From a checkpoint of a small transformer trained on Wikipedia.
Size: 5 heads of 64, 27.7M parameters.
Training: a variant of Muon for these matrices, 561M tokens, 9195 steps.
MLP neurons of a small language model. Each row is named by its layer, matrix (up: input weights; down: output weights) and neuron, and shows model dimensions 128-255. Each number is 128 + 24 x the weight over its row's rms, rounded and kept within 0 to 255.
Before each neuron's rows, "fires before" lists the tokens most often just after its 100 highest values on Wikipedia text that the model never trained on; "fires after" lists the tokens most often just before its 100 highest values on Wikipedia text that the model never trained on.

fires before: " |", ";", " /", " 0", "\n"
fires after: " |", " /", ";", " 0", ":", " "
L10.up1265 [173 123 133 116  96 124 156 172 144 157 167 133 106 106 161 110 117 102  99 161 154 137 131 102  90  81 132 111 107 137 180 161 187 107  96  75 108 147 125 116 127 163 105 119 108 122 103 145 129 111 108 110 158 136 126 119 142 135 143  88 148 142  86 155 158 166  93 114  86 157 138 122 167 131 154 106 185 109 123 121  90 125 101 124 144 134 112  93 143  84 132 107  91 139 142 134 125 117 107 114 125 161 126 133 150 145  63 124 126 157 134 133 173 146 123 123 114  86 111 159 180 129 127 158 124 113 110 130]
L10.down1265 [ 95 131 162 151  84 134 128 133 118 141 122 144 135 159 109 167 129 114 183 167 151 140 116 135  94 124 173 125 139 170 151 125 111 128  99 117 114 100 129 112 124 109 139 134 139 144 129 113 150 125 138 105 132 130 111  92 119 132 156 158 161 125 139 179 122 143 153 106 117 135 119 145 161  71 125 112 157  98  79 174 164 131 127 129 117 124 121 121 119 136  96 157  85 112 146 122 106 145 163 150 115 139 127  98  61 140  83 127  95 167 109 128  88 100 162 135 153 174  98 122 148 130 118 132 151 108 135 127]

fires before: " |", ";"
fires after: " |", " 1;", ";", " and", " 0;"
L10.up1070 [133 132  95 152 164 144 181 114 181 121 127 120 128 105 156 126 108 132 137 129 153 126 154 150 110 141 103 142 134 155 120  84 138 116 154 156 113 178 170 136 143 122 150 123 142 127 144 132 103 106 131 112 107 122 130 106 146 144  77 103 111 152 126  88 119 103 138 135 114 155  93 121 159 140 159 142 186 134 133  91 121 141 137 119 140 162 169 120 118  88 109 115 130 133  80 137 159 142 144 128 158 140  78  98 103 163 115 102 102 122 124 159 136 173 123 172 124 117  74 125 104 132 131  94 147  96 121 152]
L10.down1070 [131 151 106 134 124 170 127  98 112 167 135  98 124 150 155 104 175 129 137 133 126 126 100 140  94  96 121 171 137 111 172 114  95 146 115 144 136 124 153  60 131 157 129 130 128 136 139 143 140 156  94  84 175 132  95 171 152 119 101 114 168  76 105 170  81 172 159 144 151 154 146 125 154 131 141 140 132 140 114 120  94 108 143 124 128  85 115 173  73 105  88 136 177 116 122 129 131 140 148 149 128 132 131 148 137 151 127 119 132 129 161 108 123 136 104 149 103 126 128 116 132 100 118 160 132 120 140 127]

fires before: " |", "N"
fires after: " |", " was", " and", " "
L8.up291 [149 119  91 145 126 125 119 130 152 123 116 147 113 126 134 151 138 148 130 165 158 124 150 124 121 159 124 107 122 120 167 140 133  98 175 136 161 109 144 139 105 117 132 119 112  78 109  89 149  95 148 143 132 143  90 126 114 109 159  96  91 136 105  71 151 151 128 154 152 162 161 143 108 108 165 132 137 135  96 105 129 138 143 112 145 151 161 143 136 144  97  96 123 130 101 108 141 119 179 106 141 166 107  75 122 161 142 125 156 113 131 188  61 135 137 130 138 113 128 110 165 135 126 150  91 159 145 107]
L8.down291 [128 128 125 127 109 120  83  95 115 145 109 136 163 104 126 113 151 130 172 163 102 128 157 128 152 128 135 125 124 159 134 139  87 129 141 137 137 150 135 167 160 100 119 131 121 143  64 115 103 114 128 175 129  94 108 114 128 181 121 177 103 121 131 175 176 130 125 112 153 143 108 147 146 121 117 138  84 132 137 157 144 137 163 132 108 122 133 155 121 118 132 134 190 145  70 158  85 121 121 151 122  87 132 122 114  84 116 119 120 151  78 147  73 161 123 116 147 146 131 125 138  90 116 112 113 139 125 167]

fires before: " 3", " 4", " 2", " 5", "3"
fires after: "\n", ")", " 3", " II", " 2"
L11.up1134 [156 112 157 154 132  87 122 157 124 110 166 129 139 139  97 137 164 113 101 119 112 144  90 113 151 117 173 136 121  99 135 132  93 126 111 132  94  94 136 151 125 103  75 130 118 131 133 109 135 120 103 186 127 138 118 110 163 102 170 104 183  85 129 150 157 147  80 103 128 157 149 139 103  95  86 115 124 132 120 157  84 103 131 165 157 123 124 153 155 117 105 127 133 128 155 131 150 154 133 150 158 116 114 110 112 134  92 110 151 128 186 142 144 108 102 113 145 146 120 115 121 142 127 129 126 111 116 149]
L11.down1134 [125 103  84 121 148 102 134 169 136 121 144 142 146 149  83 140 101 122 146  79 103 145 101 134  92  98 127 135 156 102 101 152  82 109 132 124  96 143 149 134  73 128 126 132 137 100  96 120 139 148 161 131  98 121 112 129 139 172 148 132 167 150  80 112 137 124 115 110 112 134 124 126 123  97 147 196 125 160 114  76 154 109 129  89 111 134 140 140 115 188 191  93 149 147 102 136 155 120 122 150 121 115 110 145 146 152 156 126 115 117 111 101 129 181 121 132 144 140 146 141 168 101 113 162 126 137 108 157]

fires before: " |", " 0", " 0;", "N", " 1;"
fires after: " |", " 0;", " 1", " regulation", " 1;", " 0"
L6.up699 [118 125 107 123 113 112 143 127 129 153 112 143 122 111 117  82 135 143 130 138 136 146 130 101 106 135 133 101 111 136 120 157 137 107  79  95  80 118 125 139 157 154 142 131 134 153 130 115 144 122 123 142 138 150 119 132 127 133 156 125 156 120 137 142 147 115  89 120 117 102  97 118 148 104  93 117 122 121  87  70 116  97 145 122 116 135 125 112 106  67 136 140 139  63 138 148 124 121 155 141 144 159 137 122 138  92 124 118 120 163 144  93 135 115  96 141 133 105 106 137 133 195 103 157 107 155 130 122]
L6.down699 [162 152 103 133 155 139 137 124 110 178 104  86 100  94 141 118 134 121 100  97 176 124 123 115 133 113 111 130 145  94 114  83 146  95 129 121 150 139 150  99 141 127 123 147  99 125 113 113  99 137 132 131 127 125 179 123 111 150 120 121  97 131 117 117  69 155 111 107 124 118 133 142 143 101 119 120 117 130 128 112 125 152 115 142 112 149 150 163 130 142 151 138 126 151 114 119 111 100 109 118 154 125 109  84 136 125 132 135 126 146 128 156 103  94 103 157 163 153  94 164 135 144 107 134 134 200 156 159]

fires before: " |"
fires after: " |"
L11.up1022 [142 126 126 141 138 101 133 132 148 113 109 125  84 124 172  91  88  82 121  92 132 137 191 115  91 144 169 109  98 129 148 100 133 142 123 128 140 163 166 140 156 115 175  90 122 131 149 136 122 165 135 137 129 112 108 147 137 126 126 115 189 125 109 134  99 155 149 141 132 159 125  96 128 114 145 151 119 122 126  92  74 122 157 115 122 141 160 136 109  91  59 123 152 110 130 192 142 168 139 149 115 132 162 119 112  94 107 178 111 121 117 149  82 108  93 128 140 109 117 120 119 120 106 127 141  96 168 160]
L11.down1022 [115 120 114 119 122 135 158 117 124 142 169  94  88 143 132 118 109 116 143 114 133 118 124 130 139 107 130  96  98  73  96 110 158 130 148 125 124 132 154  98 123 168 106 127 118 137 101 110 158 181 155 134 113 111 114 145 123 175 146 136 113  79 138 128 133 132 134 165 120 166 149 132 114 161 118 148 129 119 131 106  88 140 152 138 112 110  86 139 141 104 104 135 139 109 138 108 151 114 159 159 119 101 116 124 126 116  74  90 160 136 138 142 189 143 110 110 123 149 109 126 114 126 147 126 151 111 119 132]

fires before: " |", " 3", " 4"
fires after: " |", " 12", ",", " and"
L10.up920 [ 84 143 138 125 158 121 178 132 195 169 132 182  97 168 129 108 146 161 114 132 155 138 136 154 126 118 107 129 135 136 130  96 116 119 108 124 170 122 138 104 149 121 126  99 118 128 154 125 137 125 128 125 107 130 127 119  87 129 157 139 135 144 135  92 134  69 112 117 138 155 107 111 136 144 118 110 116 123 138 126 154 155  70 143 141 130 132  92 155 114 110 117 122 150 123 144 115 147 182 112  70  91 120 153 108 125 109 104 131 113 101 195 113 137  90 149 138 104 104 131 132 165 112 101 108 105 133 179]
L10.down920 [131 144 111 110 117 161 155 116 126 102 147 136 158 124 163 151 114  94 165 105 119  83 112 145  80 158  82 120 107 108 110 103 114 160 110  80  97 122 154  60  97 159 154 151 101 138  65 136  90 141 128 173 176 146 124  96 117 150 126 130 126  90 117 171 106 130 132 126  92 138 122 158  85 139 109 149  88 142 128 125 120 135 104 139  74 102 110 120 122 184 146 153 112 110 125 133 170 147 164 152 132 144 157 109 141 118 122 169 157 113 129 135 118 118 113 119 151 114  60 105 149 136 111 151 147 102 141 106]

fires before: "|", " Goals", " 0", " Apps", " |", " "
fires after: " |", " Apps", " Goals", " Total"
L9.up86 [111 103  94 113 133 135 159 172 157 143 135  94 115 167 134 102 147 145 128 160 117 135 152 133 113 106 106  97 126 111  98 152 142 190 138 162 122 109 146  92 152 131 127 121 132 108 115 113 132 165 128 156  84 107 157 108 117 112 163 118 155 147 103 142 132 131 127 121 119  91  88 124 131 119 134 109 131 178 133 122 134 126  90 109  89  95  91 216 166 179 146 125  94 123 107 172 117 130 118 106 144 173 115 101 119 114 104  87 120 142 157 158 144 134 157 119 132 143 140 126 112 118 147 127 128  88 123 125]
L9.down86 [151 131 174 155 126 137 119 108 153 115 131 108 127 122 139 133 141 119 144 154 158 150 134 191 131  86 115 144  89 166 106 133 124 111 140 138 167 164 117 118 111 159 146 108 124 140 116 121 192 111 142 138 155 100 116 128 160 150 123 115 108 107  86  86 133 147 161 134 160 154 128 136 123  99 129 106 110  98 104 120 139  96 104 143 166 130 110  88 137 122 147 146 161 131 155 123 117  91 148 130 114 119 163 125 146 134 125 131 147  80 129 117  93 113 127 141 114 154 126 150 160 153 133 123 125 126 111 140]

fires before: " |", ":", "("
fires after: " |", "|"
L8.up567 [115 110 165 128 110 113  94 120 129 131 156  98 103 111 125  96 157 200 119 180 132 185 161  95 148 150 123  97  91 131 153 100 136 151 145 125 126  94 108  99 145 137 113  75 130 116  97 139 125 137 136 156 168 118 145 134 141 137 144 128 140 132 117 148 166 103 121 134  99 151 103 139 123 139 121 128 168 115 109 137  92 124 151 130 125 118 126 182 120  98 115 110  94 136  78 175 138 131 141 153 107 139 121 166 123  91 137 157 111 109  95 152 137  96 123  99 154 110 146 141 134 171 116 123 161 119 177 100]
L8.down567 [146 111 120 136 123 131 115 148 157 144 172 127 113 137 119 126 132 110 153 142 123 139 173 117  95 110 146 126 116 129 155 104 142 170 132 169 127 105 140  90 119 121  91 144 133 119 131 152 145 129 138 113  75 133 110 133 105 112 176 116 134 108 127 105 145 161 138 135 154 144 166 119 136 142 118 119 160 100 158 112 127 158 162  98 140 118  86 187 129 128 134 148 111 170 141 111 147 160 118 167 161 128 179 126 123  48 128 177 175  92 133 134 102 181  67 133 159 124  89 140 139 131 140 149 169  76 114 100]

fires before: " 0", "Star", "\n", " ", "|", " 1"
fires after: " 0", " All", " |", " 1"
L6.up1148 [140  87 152 154  89 119 132 107 141 151 109 127 153  95 130 105 163 119 136 127 140 130 130 128  69 130 154 144 133 158 137 127 161 137 130 134 141 130 147 121 145 164 113 106 123 145  95 133  92 147 154 176 115 144 141 146 201 109 113 136 161 113 132 146 105 127  98 110 118  86 177 143 148 154 107 159 139  69 143 142 131 104 147 105 145  99 114 115 158 143 156 124 160 133 125 131  95 142 108 127 134 120 123 126 146 106 123 133 115 124 121 129 100 143  97 169 139 131  84 144 124 155 103 141 101 142 106 141]
L6.down1148 [106 105 189 155 143 121 119 162 111 115 131 135 130 140 144 131 146 131 149 142 128 111  95  93 109  86 128  94 100 138 124 153 130 211 118 161 164 144 132 157 112 176 111 129 138 131 119 167 121 156 135  83 143 135 117 146 185 112 135 102 111 117 102 138 109 160 136 120 119 155 136 120 108 148 153 132 114  88 123 121 198 124 131 128 121 120 121 157 129 139 166 139 159 103 131 138 130 100 108 121 136 120 141 128 139 165 113 158 127 137 148  89 106 157  98  90 125 113  93 157  90 118 125 136 144 167 155  82]

fires before: " 1", " 0", " 2", " 3", " 4", " 15"
fires after: " 0", " 1", " 3", " 12", " 21"
L6.up1153 [113 102  87 132 112 135 151 114 135 136 140 181 133 193  85 142 169  97 123 124 166 129 134 110  86 143 112 116  67 133 164 124 148  92 125 121 121 144 146 145 161 146 110 117 129 120  90 179 127 104 144 152 112 131 138  95 161 102 145 125 115 122  90 124 126 135 124 133  71 170 142 151  76 151 137 130 104 117 164 104 109 141 124 111 114 140 163 100 126 124 123 105  90 158 117 166 126  91 151 111 116 155  93 117 148 135 112 112 126 125 133 150 118 145 147 168 156 125  88 101 115  75 161 155 165 126 157 106]
L6.down1153 [115 106 128 118  66 157 137 134 113 123 124 136 119 156 107 128 126 134 141 139 167 192 119 104 123 130 150 136 130 121 120  91 132 111  89 124 120 177 159 144 116 136 162 175  87 105 114 104  89 102 133 148 107 177 155 124 118 154  84 139 121 117 105 189 160 132 137 153 114 102 113 170 123 124 122 168 140 105 137 138 182 114 149 105 105  81 156 134 127 132 140 118 123  81 130 109 131 138 149 131 108 118 159 109 130 106 114  96 137 134  97  86 123 168 148 141 151 102 140 116 122  81  91 164 123 129 160 116]